config = dict(
    num_hidden_layers=15,
    vocab_size=2048,
    lr_head=0.00543,
    batch_tokens=8192,
)
MLP neurons of a small language model. Each row is named by its layer, matrix (gate and up: input weights) and neuron, and shows model dimensions 0-191. Each number is 500 + 40 x the weight over its row's rms, rounded and kept within 0 to 999. Numbers have three digits each. A neuron's up and down rows have the sign that makes its largest values positive.
After each neuron's rows, "fires in" lists the words (lower case) most often at its 100 highest values on Wikipedia text that the model never trained on. A number after a token or word is its count.

L6.gate221:431501462542460548436499476479508489487478505500452602505465426523481586502481502480525503530538533518403544451462527517499542526533442499475496498513510476513498379523458496430488565452487457501481525502513485548502509501469439493453581431559532450526480464451398428490515450512466535487554490500433462490484530525446500478432561464483437421578525532492558490506410526459420493450533427554503515566511449423530449468480548424541513469500488486462503524485524514535509484461459541494450432442493508457507531470492501457526482495471483449471519510540519462491522505512430460511
L6.up221:540536518526541512422543550503475504450508489523510468517555500573512527533485467515426556527533500515420535534422493510512451543435490451452512541574522475544446489502463471526513495453536498496496493460481526461480588510483505484478503473471509446464522456509450541500561517470570465532500530484553462453480468516444496585473517509461527440517514572468531482433498435476426450457534603491568488486482502546451492538470457538480514536564455593544459546460497475499516559555459533458482461539491592529485550559577476482578466521478445422430494566500483501448476454478467506512
fires in: "an" 55, "one" 27, "any" 7

L3.gate89:531495509498501461450513466548479512493475491458488488572545497530443491444543442544479565487490528529463524501507473531546410525545435527485517425580494500583491535547524458482492509501408505536488431534499415509487535501521474487487501482486519463490422469482470535487441462468550509458501505465535469514487475513510501494563544504491505494455510505495521437426465502528397526482562454538462492546480467548502464467455490504540442505493501522456454481450401598521551439391545445447511472564512427576489448436495575519477519527513528498592525522471563493501498544434563484513
L3.up89:570519487487445442458495508454472579447548434527551571545501523504515520413496440582520584416541447461511417448498478485498474488473449525467536435482514529533471515562544470486487510547519519485486522506479457530501523498511478459434476482504577521554472499524491468520417502471504541432409475426520443493495571425467460465528530491525460500453532451541499521474476456481489493501543506433509534480591462479449499509537501551496460512424465541472445490491503537485563503463500507455505441513503437525454479484430472464472526500528524517609538424521516498599482487482507527543
fires in: "of" 30, "western" 6, "etc" 5, "building" 5, "southern" 4, "released" 4

L12.gate354:479458532539515405423534519499503546501548529479467499490540486475507499558553451484541434547527467546499527497588537485572557524509464472504532543537488520558440510489556561547493457511535523596455515540510555502532522503517476403427470471520534601488491493562465434436527521524492578536498554481523518499528436447446490546507524476469541519515512459470548494455467484464571477507457545462474537471492547366491463581463543461509517515575496501497519430550451542485471485532544512471492472513476505524516579462549521471461480481438516481470512481485493468594564491490460491496
L12.up354:497462560525488479496471523489533477491529473469506534543400504432594453505489575519470491524575473531526559479526434524465555536467499463494477495463498532487523494529496425518498515511522488505592482469543514518460515448542487549509583499471518486449557531492462476470537475489493482489455470528499479491510498510541468523498464483511544488510454498478487528446442561487573495430358466505512402507448473515454502431494510583515509470494551560496468570431477584516516560477457425551567505518504439473380511539577515494562496465526422508495503521474551544451477473503495550502
fires in: "a" 86

L3.gate213:524473605467523484497479509444455505506437515480487525461528545480491490507508503481473491464499572483458496447420490462548478525496478541468490565492454496472479576550501488520461508508508477499561518429442533504460444603523476489473542485498557488547502507505518402495515444530485466535488541493463513519479437536531515559462476425516523482558458459512552487511503525489477531533515532482444362532455492493462528485513472491461460551489481496523539442456448475496556514586515460457502396483516515448500400484487470462448484455446479425490456420483567534401551561569506505538
L3.up213:463519511580482578463574554481469525492514471517502577489494479523610508541508475467409483458497531563472477456520496479483486470483496519476501412538525504464550491502441455484516454540489419569436505431391489445540538549507486472491489508521524505471483454432545504533512473444453445566487460404520490432500475510478504505460519565478526562509456543517518503468529491512545474457448479472492481502428469468477518505445463464496552506530481512533528474479464571473489459529491469496484440422603529465473511458493424487528556467536539444501391566491558513513486464473525514553
fires in: "them" 40, "they" 19, "both" 6

L5.gate309:514517489539498532499501471527520521456459529547513495476498465504515476530533468471503502459513532520545447458538534446475448499519444468488439523513540529509477534475374580527440539531461484500516534465466536570495554494395558388477464428537520538514481442559452485455539481534545553541521527467500472468560503545489468494454538455499479522453571439512493559493465522488504509516534555495572522503475510495587502517478484519475543491528469516570523463460489548518601489522520426504437554501549481440476513553523437502474514461508461566599503506491538514502518571379479447553
L5.up309:495493520450488528446517519540522497492523545490416501515511494462490552496454489509457514518454442494432546502520444522538523593480503505507456482538543460450514521499475437524478531491497656487479485499520515503546549493537497485460480528492489459549504546484361491448515483508426493507445460501492621513516464583507503525484526433483534551525466541513533572427526496481543537385494450539580522514555477508555485504507467547509551440502523502512542520455497521436470468447548480522478502537421555438520536494459503522442519493472467468513496492567530514424535465421508525544
fires in: "more" 25, "most" 17, "many" 9, "much" 8, "very" 6

L11.gate27:423499539517549458489497439557462547544504512517456467562553439516397411528482493475519474486574517584485500438507493558437544550467521490472505525494540450517435460530441490506495520543514469452521473458536536492489494525536489592456494441507451536449506487440482555452516493471451532551527502523474489488495562464544484524580516521539495522478505522547551577456482545472546564444473507505482482479488539553517519504456566480460545503559526475508525529549453509498559516460457475502465410528460476512550444529430474496569606552428456500479444543511513491458595528501512513485
L11.up27:473561453500510490488496538496517506539449449453467537459472483450493482514461453497542507494506490492486530515561491476468557522470458461529596531502527472483466449497465458569483480574484534507475402562417498502511568511485437565534551541482475492461456481500518535450484511522516446497436483496487465490463555411495450512505543469458473453516539479533469426526585512541502552471383546478476433553523550448533459493467446557438441399452498468521477471465459543462458478490417530476540524473571516493509542519491514492489511538479434506501475540432515508501524389454519553551
fires in: "with" 77, "by" 11, "within" 6

L8.gate122:457472529547503565497477478520503507499544469540466542522540478532486515519520441479473564485521507460426556528503493438457502463474497549517495497611564484457481467455525513431388561484508475534501504489528518498488499467503518530492495502481495518536525524454514484497559529592437512518417476527470503506459548443479474585559438475493490505474570530484615459490536560513449539450576451524482495491526539442569488593512502489463466461494426501464519506526491490531483504482517504559551479572527481421501515428445444501464446506459571556527568530474467511473533432456564440453
L8.up122:443515509507534526495451546495442429498490497551459531471547503574507559507458537404540563508500519441482543471530590504575504516514445456516444515480485496549427508457499518498464500527500406549439544510521562534490468555508454450490516535480529519492510524485479466543507523519528570490597494476522471515449554537437539529540486474494483516514580431487549431478472483483538401384510514489502578521464559425557525446455499499536504540503505521462536441532536491493536502460462503489531515581508458432409528503504503516522526550570485480515560532510505439506549478493461447515
fires in: "one" 39, "town" 9, "site" 6, "latter" 4

L8.gate270:547502498506526503536425502521517493532496544514520531532466467470552554471585451527486566515481618495492509469466580494530509435510557494454435460511442531463552555527466480509451517408489523540549506496494525441572510565515487448451556454435535498480554532449461487525472411480497459533541517562523477455513519496508456503502467498486465484497521484489467497563478560444449488464571503539476504534512431435461456535473460457538485524578486440541403469541401511519483527495451436557519404481496456547538548473522497517468495535462519536526493507452520500445529541531552501437
L8.up270:502486479484495533471463497501480488543524470533554570467549526541475608507501476458531550517521579500533431515485589450521483432498514513488470527482462481485518489574479545513514465543548516493561542594487497450522513527551414481425512429541497491428487522512579426588471490429467466576497539538496454461430488518560498495449496514491441488501515522458468512508528507479467528520468554564505603469569500453475529569573487453503548463550468497455446429483526434483578455478543440554531489462497542485504467479472466501500522433456515509506468494494561449477561484513486515497
fires in: "them" 30, "him" 23, "it" 20, "items" 5, "himself" 5

L9.gate336:457524504559489466504475502469574579471484422448481525526459560518579486487520473527497590514463481532491591455470468445590545461483521497485535476485473514444539535439510462537497459573452448484526462519515449528517446454440474506553510491540461526512509467488447470499437478491540522502590497509598534482533515524532486498493474560505492464516552445431469502515557468540390451583447515497532515562488491464425462535505490584511441530533508563610472484429436509535490521512495484506502516535444500522498519469487443489480547530467492579497514510541515460469504477553447474471
L9.up336:583458542518474525425513516537457487495560461466564534509494457456503472506515461469454553479521457512536557515420406466447467474483488471535527477519479476467565554496547533578498563405500497459514510455453537505486510490504537483454526534512547523512540471574487513455476516526552613510539538482490521552463493569574481579507461534473485511518475485470437581479545449445497504435461548519488479504559507442464526548469483482520481508469460511532453537477595450587566496513526510484555535497494472442522462410481517528528500428487527542460497551470531446474515495485550490586
fires in: "to" 30, "on" 15, "in" 14, "scheduled" 6

L11.gate304:515490471517502487446467550538465470456475473533439489460518461423510560549541462455552443523516473521456547480532494438556517482528471503551432506488466447462499578481407498527534389469522505506473480531532553499510580514484473574392438536505447485469529463484499464468579491547549564494559504538520490515504537488522449563554514462494493479546458490549554566516499525532527544482508454560507468470494428493503512514474540514495542450540508563507530445505424552517459474425483483482483462531547442421527524474561511502481477540506523445551549469464468488498527467388512467569
L11.up304:541462549415513464457477435522491564446562578469559436522412537476507505484479524485512520596547479504475506481513504469532547538514480505455531487564573505522451569500507534418500510509511508510504488507560482583468508461493553493467494518578477487481582526584452439494449533483507534551471466461488474506463568553509559427456496481500529431487542580467459525515534469505476482499461490533522488485486464520517599489576517523474521564466472546516516559542472424503498493555459509531524461486493545459527509497441500445558479485521527559468502473481513509443570518592399485504
fires in: "a" 74, "agriculture" 6, "appointed" 5

L12.gate312:452497448513507560426517506554484551524495548494546466439530484484531485491514463545484472519583519538514481505464572480570531511489499439536447532548599513391505474480512489513443435467566490502537411533547541478502543482518455475474515415444582590471462476491440507513460495480496459474529568525516516573556559504440456457444592440471480479513479542539533575450449529429510523475525525513557521573458474486490486491477526468415506517585469503485457455593532462473513522464476530534517477531469517510517530589438497531483494500476483510535531501475500540529502511492504480515
L12.up312:489479509524486499524504514581552515481375505463543454494528525475549520547469498517504471452454481505516503382434553498541543536460460493537512548545534499428455527454486576525531527526529532528420520534482534528563534486508455516541557456500498572443491450473467519538563503535532514538480480536581478536505533509467480487532572484557553542522540470447544566496504554529477510419483484467501497569475444454513445514539463504439576511570521461480576457470498503482499489458512476492479415543524527506467505455539531526519542478486497565496539627495423460496501473538497553550
fires in: "no" 19, "some" 18, "every" 11, "any" 9, "each" 7

L9.gate117:490497521513553416499506517582524491555432423452461564526459404488537476530564454492523468430484490524476499478536489508457530553617507540510480607439494485498529528470467494545487545461485506422505478558551483416505492492473464471549492530467472513507535518488461535561479561532460488554529575526453469490567463514539480526448534502510475495539582514560571464558501509471502526475503504555423534576465521525496468451557476510493496494580489465496490512464482561566548521512502473497415441465511420463503451514489488517511494505545475464562537483512458554498565486507473418499
L9.up117:471509526545436503566435539547442438445408454527506547442533477540465494474549454523499506542514540487499471508484500560475522556582536431508510532602536524506470489545544501595518547528405455485472502483533502543448460438527454489490508505517424507549513515551459503462445477468498507537561410518474529426469521486552457499437479459471537547486532491499504525509479470441497481526520499539554517444544538547521480540452537572486516429504519494542571474531494462554557502565495505483551514559570520515553494426472530465544514508502480534439527519514468556467455551507488412463
fires in: "with" 22, "to" 15, "interest" 6, "active" 4, "activities" 4, "ward" 4

L5.gate186:510519529504469520441412479492494511515492394525413466522518488463525482549406480456496481553495559559483498518489508525520453520547500541548504489552511473424434474465409513519503528491568470473527433541491546483545482526509559456580492476477543509551547528457461517494510521486516456497562516524437530501475532578474467539507441470486479478471447542470528554467520547513552463512513485485597538462419477592445432505457566461531482470502468491513435445569527419514462521509437526502464501491521485553527410535497553471539440522510543460473462477551548456497421518485498464513
L5.up186:545480616459468597554508531465455489535503459526515508558500473492437470558457474476484474473502543497504496489516480530467522488452544545573421488493519500415509475445441447494447506588582438521603494502482547495492461540445587508548434515383493534534508472477496478495505468522533453497526486522473489492448477520535507472458415511555537557503438514505582495533529482522466494470477536520484495482425458538456538497496506505568535452504527437473501512548549459461527479521482553526485508464571536510535434518507502474495476478456500441484534492505529413542399506489475570519
fires in: "she" 60

L12.gate52:520537498455447442518502486497479448422549493500547547400485489490473457498534427594484522518530546482491540506542508474509459464497514451461506508471499503508446490413508515542437511461558462461481497538437457510537565555533405520497564468520502495454448474491517490565499500503487470425509550590509551473505498435511459505395517478501538524581490550501518501490570536449464456523459547512527487465502493534507515473500475549439534514589455529549512414498477490512486489502467381459426493524530505497522540469519484549550564458486526577495521541423470467471467563456487561503
L12.up52:444482465497527572510500471497517491515444427494550517474478478534512572503465452448464543487523526512526490485542489426504520471476547461499450549471420500493567485476475460463488473482515511446551505444478586548506568506527556542560530459548577525509555475501606465552451550508483525445498526428533420530516494539554537493434447579459500515488457495428497487468478505524499544513486513463534473497465465493482499512449533500480532533615645527525488508453483509494561500473464554481464515487527461465429510556476506528491484540464462553448449468495464556399473471487509558510
fires in: "him" 25, "it" 13, "himself" 8, "went" 4, "worked" 4

L5.gate5:514444586503554546486479478491458536478489531550444560483464435505489471523533487469466569440538505504528487496422455452514508475499454506505498567487562506481526464471501530514550502464521506382519456549533553472494511480515519490560563466456492533563538579433418524494507497517464518500549520548514457478522525478560511464461530452544432407450445456481494540580468451436499482446503532584493490573525457530551478501455512451480515534498471464527520559533525517503584607607488473511455460487502537510489513460557495496503471453545524444522506528517511486430552510439516480453
L5.up5:461544452487512545554453504619485477473525476518473499556556404441590498477481470517418543552429483491481541491537492490514507508522431537572582373477491532442465560495503443496442531511442555568538533536472541434489440486449590487502509542526509428483520437502532532506472487539530549508494448522528469473516461528475508491528459537428509488493569503462514523514498503499520478517586517459609503538481462519433492512493534532562502450500532512470433452486489434531464494534449446498477504471459460471538495451483454487469473536504528496496422513446516485468495499458507477536
fires in: "he" 55, "she" 40

L8.gate366:458508591551455481475487499456508601567459470546488482500582461509576454494543474517454502473574534454430520523469444490549546578479542513538416540507517452510514511502584519501470521435562537437528502522482559520528478501493515493513502475483484491491502505482598495484525546551504522503591521550532470581547489419553524511479476490504430462520522506475555548490422496424549485448483492535534492544526474483501471491557479518407524484499494459570497425498504395472527497538455489464469481545514522457504523536487486596518515540459516480453585481529476448458525482497453469520
L8.up366:449474474470585498470446518454465528470490494499497481518606509494555557492560502460472532444487495440403493427441503474501566555492518538467502583510432439485436549471484514490502474412459468504522473543514541529433535487435508515465453509504517544542535470428550540499508484542567541496514478532524521521459490485473472536459554452513511447521458453502513516579495543507490501483571568492546494494589487517565487548516502473461453462522380549449457405506471478552510446530518495565528543526462467535435513507451474511522431464474487508465469519495483464489466403516505466520
fires in: "one" 37, "each" 6, "now" 5, "however" 5

L3.gate229:479532559490499514513484473557557547448482546438487532520519523566522436512549452575548570467522474513549522490518511503542460515486507540542542504546513509492508530560503472442470497533509479428454457476472545457467514555444530509582519461490549550516487466505486500433436498505542499524484508512475529497457438527453523392508498563515523482475424525486497530470588519548501540550425473495432492499476497541513507511482437495497448392456415490503440497488479577471415497568499468418508532500463465475444538441572509510429486522510502569455553446410531480476440547517483485502
L3.up229:511570526513490384477561495519526466437463430464438558442503535524548502507488503534471484536600478532533549436495512526517513534509536481529543486521458539466478547513483527567468513553537480523475565553514534461544554406569515506491534528461535475515493499446524486526482519591493456462526524508466458533498503445509510475522497531460460483455464466478502493532481491407521460504510517587406437490506600485548538476467496449442470529513548465590487530485504541503494520560481543404515524548458494482511465480461423507470513462525447483453505601517488442510583500514477556521
fires in: "to" 87

L11.gate161:497510563507444464416488487489488465493478463475478525549577481541465488532524449502544487505446526580463474502558458567489432477519493469475425522529448487563533545498533502574446455480523559539437487462439531536475511488509510504546513485507568495525463564502558434519464391476520465489537487523508485498451532511530536552540446507457546575507495486570555447530539470502472509406491474491438508511443494496519468441464465516404492472496477497544517528455453524532429535518508451524491503441503479456538580597527546515538511521489467581523519532442490465530472475440516405444
L11.up161:495484532549461487507562521500460464443529455485435502480550422465571513532504526584486533499454491515448463510516558491475489411523524498528530487449477543494447432477442481496498491531491514421479557558514434536480461580422461495475521526522496433525417506523505537453533481506531492559472457457471514517562503539473564591462490421513500475493495478530499558495530559468554495469517504468481505559539519464405514480473542466494430497534473521554455512550566559499447449547480504473520455504483542484445523464513556487495513490476423369506508481557506522475459537506403474437
fires in: "led" 12, "joined" 12, "made" 10, "provided" 6, "helped" 6, "caused" 5

L12.gate176:517435511561545480420525526517487529504472481513453466488501567493479492422436529491505541569449544520476461472510548478516492509425415490432555528562540484411579426495513433523526442471486487520524444538542552489516485551496493565435477462465453484498486436449467475493475504486529480515552504549535492498402429512489512463452529529589447557531469540474505460463504547455489467522404567492504485565535454481548454533473450477484476462502579558463530475471528451510521540523498490507515504467404460522532574468413497503506510454479458450508480463499453478555484455502531499468
L12.up176:497548535507511508560431495477427509490558500537447497516547464503507548546506500488586472512456494489485489497512456468575444495525498524507514556486483469511450582430511494539491545484530534431505511463507532487455488404454497487555581516495488537436496441463482437532480509504486425518473569529517552509578530523396494495586552445474533502525552505465448512551508513517476505415475474520457497442474506504540494503519453493503504502492437465463390508538429561477488490474509491499507445600551576542496539503515510480539486490562469493526545586513538427501509425556467556433
fires in: "an" 58, "any" 9, "anti" 7

L9.gate65:489505482432428477482479487516449487526413531503505411512499576473559486483539515551393467548468439555486542513549571567509534484576532407481469513487453404519530505483538516569498462474501538456527505512472511487501526537536466512459519477512504519460513466420507509538458472474484458542492619498504452574552522545530499543457499487491482441493405499494495550441503529446442480524482457602515504603466447493501469574462495483509441482519456458540508461463474505559503496472448511477479531472451494478469544538515531553559516554426506487516449514522470455500483459454496477493
L9.up65:498520468533473498497568482532443529525506518459467603491488528503488519455482534448499436486463499471581501476524542540443491353536544487492501429472451453488484476516434498492513457526540506512489515524489436554485529553519473473482572459574521512490575491435420461400498441461465494504513546545489548501444544487471490508461558522473542445551534483527503480477478448516454435476460444500543523487580566473506574526484478411562542541475446542478485577496567522472508498496462490512467521538537497518544459544452520527541541516466511474486547514562529461546513499529466394509
fires in: "for" 30, "went" 20, "spent" 8, "won" 8, "forced" 6

L11.gate144:583518529538501465540545502487483513460526558494465514489509442504532487517493510465457537447488546542359579516464496510445529528542416507506498520444525527482571499525495511612521493503502546512485502541505474553530532442479454523431510499489463472476480501533447470540477439580538512541440496522496575435543532455484490446520505476504512488513459445484585563550546498473541435433553521499505461523480479462560492482491466551554514522444456505570431450439521496459550504512525494557466478565471489479456510511568456493593532426443516463483437489501549466519507590505501488540
L11.up144:503480493537425493574548518495521530514559562483500539490487536481538483497467505458450516507554479539518483444519446559555564519552484484441493460544473488549428531521596549545480497459524523516589564539486535586455471479469509524426473444541584571538484467528454511489530492396496515500454445560528532504447556484488516527471477492491545442555508561464509515493537528505523476450530390480547448448476526441518483490467511516538481427574470476573484573497499510467484470487446481530493528514484518483562439503553455530465466480477526556427401467503509462449498482515505468499
fires in: "a" 31, "scored" 8, "made" 7, "in" 6, "the" 4

L3.gate85:489481554530517507416465488524523446528541487453477529475552523468427508491476455484542556500545509533502501459487466511556481494523516500439429505539458452526495499430623493479514493522531435478466491509418448429491489576504512438533462489542489524450538528525475502484389472450401510502608485557500499524499451543541464505480517476504539542538451507518503492503448548500475511470553511506504489484508562473530521493460583443440569490485482492446555502501485425516512458529464479445536380446541543501586480549536508480468568425494530476513464480445551452464468532480507530530
L3.up85:523524561540554431512478506520449549495476534596486459455500494506518473499457517524510513486429490472548460523504458449542509452460509530467522504550471534558513486453540505546527518509462500511453471489461452458487512514576454516638427515423413548420511492557561503516492490519489487480517472468511474438516455545536534532476468518513439501466452538481459540511487476507594516504456540517572533457503565477435548514507387434421451452472520472481494470575486495493511518512479483491517443469478502468497524415531502511479466439527509498502433482536499468487531432535556437610
fires in: "they" 60, "theory" 6, "theatre" 6, "campaign" 5, "force" 4, "campus" 4

L4.gate168:520524561465457565542549533511459418495590497506542493461548529518472472473496436498491465535479628564461492488464547479538503568479460468574538513567500474511511467484515417475491515519498593524459485513488515515509513561447432468485491497479514473561512465497389486480509373401498459505527505446509510518571495507520471494525539389497507506571506501538546420532491531514527402520517536477510542487505495538488437484518561512506478501517500520509508439557449450512467453521443510439442478491550463508501466523535492495504462543524529530538478511516543530505514451491561468416
L4.up168:494493528488495556448487504458585506563444519501511482529521488432524576518562409447471492513516476550493493492454546496403491489474466509472504466496543436540569530458474506495521509469477570502515492540540470498493587543565530430393429522567480508544559512476451493446503554481421498467526557457559510470519561541565564519504464505513497473496539497574473540465422525500542493442535476485498386527502485499488462467489544488545488449536450456483532510487481505544528584420471444464512518455582509504485508497485494488587507451491496505562501517517485468483546426483535523548
fires in: "4" 18, "labour" 12, "2" 10, "3" 8, "highest" 5, "longest" 4

L8.gate157:446489509529463517495480578418523493515588519457495475442521511497508399592526450469438495513439501546545479452525488537521490530503445532489469492532471446455537463507449478497529469492552461513491492567474545516487495583479504528487477527547522509589587445447472502560470523504471507493589524478470586527451432516541574529440466488575472487470482511540514530545531486473546469497482483452540524506512448542478495453542525491536526485548433500540456467463505406574510508596442568516462469437566514512551516513513498489521489441427525471474499503551551503500489586490527550498
L8.up157:492533526456412499492513540453491479515500548486487551456478438572485426538464417459452564493435535501463457528471542580524465528524446564482526482506466507494506513498452436522489419490480550600526520500494471518537578553542479425526545467521525438547501510453499491476496476502475437519512427516511477509444516518497517507510479469449514473502586427541563451473591478538509475507528540538516529500537453508558486496540547553573554435521432496559440506410501512491502507513545465529516424506528505468489469454546438474550500535548546498554457528515533454517457473424570498504
fires in: "who" 50, "she" 5, "norbert" 4

L6.gate379:426505556537436578530560493445502395532528545472483534473507544532386475509464579509544459546504503561461513443513492527512514498528509465458484515495472455582560483473525478512519473562515511543558513524495438558532543531509511497501474470533521395479506479446494557480540470498471507432467521534503574534499459456538499552437477448492576498531557484580525534469465536464445421508524467502458525541529444554488533516439538423471475494470547497508510541499481561470491486530421469513468523525485509557490501529482468535516545427409467560485523455504538543537539527459564463473
L6.up379:445541468463434535480519472452582488500433606466483576456501505545462432490529560489473454456482474453514416494464495537490525460581493507475528486519480484570474518495582534493490508537394556444426495518505523492524526507503519487561482472423456518464488523528433522467483473522506553472461491467529469577494509538528493495496523473553537493487532465545609505527462504517489450541481506538483540463576489460502527510455513502518495485435538500515546571487485558488492473524478475453502582562539467413476560522515491479483488466434414575546554439505512497534556473526584465534
fires in: "for" 58, "forced" 6, "poor" 5

L11.gate272:511521563469408555487452568453443502541431500478507509514537563448494494478506505516541498533495450529458566481540497573516460521528512490510495500496448502509477451543502466556457461463399560428485508530520508499496540585591493493498504440487450521551470469534510526525491529562549466502516500496500540532488474507548556576434544458513467546590481534598475474498523562453476523469462484502480519531433493499527498483443506571446431439513500518463458523476476456547408500554482441543506478444478527457545521533482540530501534488455415516532545585474575439554469525543504500472
L11.up272:495478604453456497490514506572520514557471443473467539517510514523501448469504471493592511506496416513525544461568494519451444511458588468563546505502466493506464492528486508606504516532392489443502502484544434489509491534551516506530489377488520588509495517500552504479516593556532471475451496505528578506518498472515488570469457465510510507488464481540508518481526537488464524457449477555463516588544444555555501481470511500529473440479532426452466464479498539524501457510452469454541455458452486458499504467530542575516501448479480454486601562502486407524489531516535506534
fires in: "to" 92

L4.gate339:524534463439421499547484497460544561456538466461481559423542444499516533490442505504449506464511483530464506503496450555477456512507458571498524527516497471533492507487540499444552482527514471509490462494449499539593541502509512505547481510585491525488466499430552495498435467449521498450501460530570446466491577507439519385562571518477457456453469490534494450544414514491495507517514505509479501559535449496574454494419476511455514444519500528463530510473446457483503482519454511471574494504495544446526522461492555508491520399586518492548497575461525449506567483415578533559
L4.up339:567458461543530570534515520568523478581531544491513497500515497473510498491547495479483503531572497479550487494517518500538499522467435478482498424504470541474552574491491451531442477491586565503485505506554478461470484534503509496530514458453570512538516549532474511486465511467454381491463506452517491484571525576442411483592495512443485527524538533462540474537404636465521456514533455513494534512501533474488483511480578509500508611505477491560548539561518466519502443549461555495495427499561508506562478525479497510472561562508514486504463460517563485437490572517494456464
fires in: "college" 15, "modern" 9, "s" 9, "chinese" 8, "political" 5, "medical" 5

L8.gate89:531432459458523460510482528489452490571502500439390460493536512469471522553531544531473539527519524526471561464524520456473474480504573515469472522514459459482544449434549522506474525458561581468536458570440486476553498525507461535462520525509584522476498457481453488455492561518432487498544442501544526586504450464450523539489518466491543525515575501495529479476508589495517533581526533459566539531487446486512435533486554480507534453475459470514489455538392498508532526534498436545467528534521465529438522494559542594538522487519502589455509506470566551509463556426468469507
L8.up89:499447464488496471519535506483424572501415526507473522526525479463506553496483538508423551500480542467469475480535459463494471608550502467524550474444485515463491446510469467544461513498499583457466499495502510441558487534534521520505490496510583463545424560494435435498461506575456535524545498537377476480590508523475542564496565492528520452437599400517502481489492575402478492499506481549496422494493446455552524507463567518488494466470505527547517552460517530553477539414556476537440470522471523490497457488516457472502511488487448489533476535554541529481486522479545508506
fires in: "it" 26, "him" 20, "her" 7, "himself" 5, "archbishop" 4

L11.gate72:464486543535491503474522497579490525441521469491475491518490463495455471473532395529531555500461513544473482452537493533499439478465503503472485470541453460527538500545430504496485551469465499453466548489590456488537550457454481527524508473492455470536474516484489541459455548448547486498476498456521540445485558491491516558505532457479498518456472466492515527526483536462464524524441520471388476654460543519470518422471447507541409431460497401445536481508539477476478502528473480482539502523378525496542519511543520534459425498471474482498500438487464424541478480459404427518
L11.up72:526504531465484492483483502494471574512447389503571504514564524474477514463443549530469429463551486485487490485477515511512442501465492559457475474496506513475485488462554491537496475555434523465504480537457508397469516474481535544566618526511441461503542433528455543497454525497494543498509502464482508496480503475489482486471526519485516560562505488485484436536520479393498435512480547495467443616501510540504461572525440510588470536413530456492507518476522514516451548505485431483424459455479553460549492442557490431489456509499567526571514544508548462531502541455488401481
fires in: "at" 34, "by" 12, "over" 7, "for" 5, "to" 4, "under" 4

L3.gate95:467512478540452498529472478480527442440481424468530482530519498475428520498523485514542551511463512451506464521501535495494437476513490488490453418508501466567453447501561523518482421508479467546545483512394436500477462476424411491492441516530465552530464550501472539473450479496491499524390513458528500538456465542489483415479538458510522526569478491527500460514475533567478448587451443459460471546438506531447454515529480519565474515436425474478506390530432529460520417495541475520512453454501435462509492494490436507482537522483486498544490600456560495532496541523459463494
L3.up95:494439513555567469478512551496535466498479518574414517532515496481440525479500497447469473501511498517460446535526550506474554604546539552466463505468483481505524449404511489450462481534529495471515464478380528436497515489474542489532448520532485550415559443534429458544460462504442472478518527473536546492511465561515473441437461521490516476511487482521564546530420533436516479482587464528494451515456414448511418461492498452543503489480492465433457474452470535496521525520488493513538545468501441472478579525511494473520415439505531606564502511497535549514464456492482495494
fires in: "germany" 20, "society" 15, "theatre" 8, "economy" 6, "policy" 6, "italy" 6

L3.gate232:571509449521499450426554477490566435498582474502441485514567416557541465502521533537488444446443514573495532419408518549492494552447445493489473433534517481511516513500564452504497425445544545564502485520496468477523582469537458462531481467527493426487513481470481588493482497518506469455475525458483457503554457470498501499552506472487487471526473455550491454477530455467524457425521580518548505507441488438476548535512500470524462523472509602526558494433521435508536477429427478442511510443498492495510476459533467480509539533455496472479427517511505509501542473411474438497
L3.up232:494518500579503557455525470457485514539526484474435518483495507513481553471529478461527543466476492475491544557479502565482473506507481524497489374487527492555410535514557546522564497498495473591538471501410520501472482487503506454456464529476515512534534492471508517479453532493399459539497488426452488537398477475535508441599450506473563539488475441576464428471428521601504578496526511518569477554524549415510488522447488444526503479488444461507482483513555538466501549449503529501488497495567534471512500514479445497481492487489521422448428522503520486473467459432456550562
fires in: "southern" 13, "western" 13, "eastern" 11, "roseanne" 5, "regional" 5, "title" 5

L9.gate232:614464559521615515523446504498448563486507577557509598490528534510433497508529467521505442583462505467445391504499582431487574477451506502413464505525475470497467508549521510475454514507581535541482471485460493558546490538540559511502467464561452470491558478513481517485458470517541444464481512519516479469479516494500516522515479447532488539484451488478511466572475472579481506475549455529548540443513569531545447588542481529483540533511506485505509419481520509488520486468518460450432494520552488526480493467458492481503540502458541488513490591407484533474450511466517523549
L9.up232:548469429494451506419515510542487595543487494481529524538477578534512465465546467521509468470591571552493512513461544578480544539449490574479497505502505463455493475490455460487465491477473537483502508424446433476491468444486447498528586475561523442486496494478440530491513483569453498498493506520481524503556505519431489500528478500464523513492521495480485553439545477438459518490511466555508490519405451547540463448414548546414484441530542508474493516534555489562465501491421508440506490490515614436508488487530450550486485479482546497474557617470486503462544493456442496549
fires in: "more" 30, "municipality" 13, "most" 7, "several" 4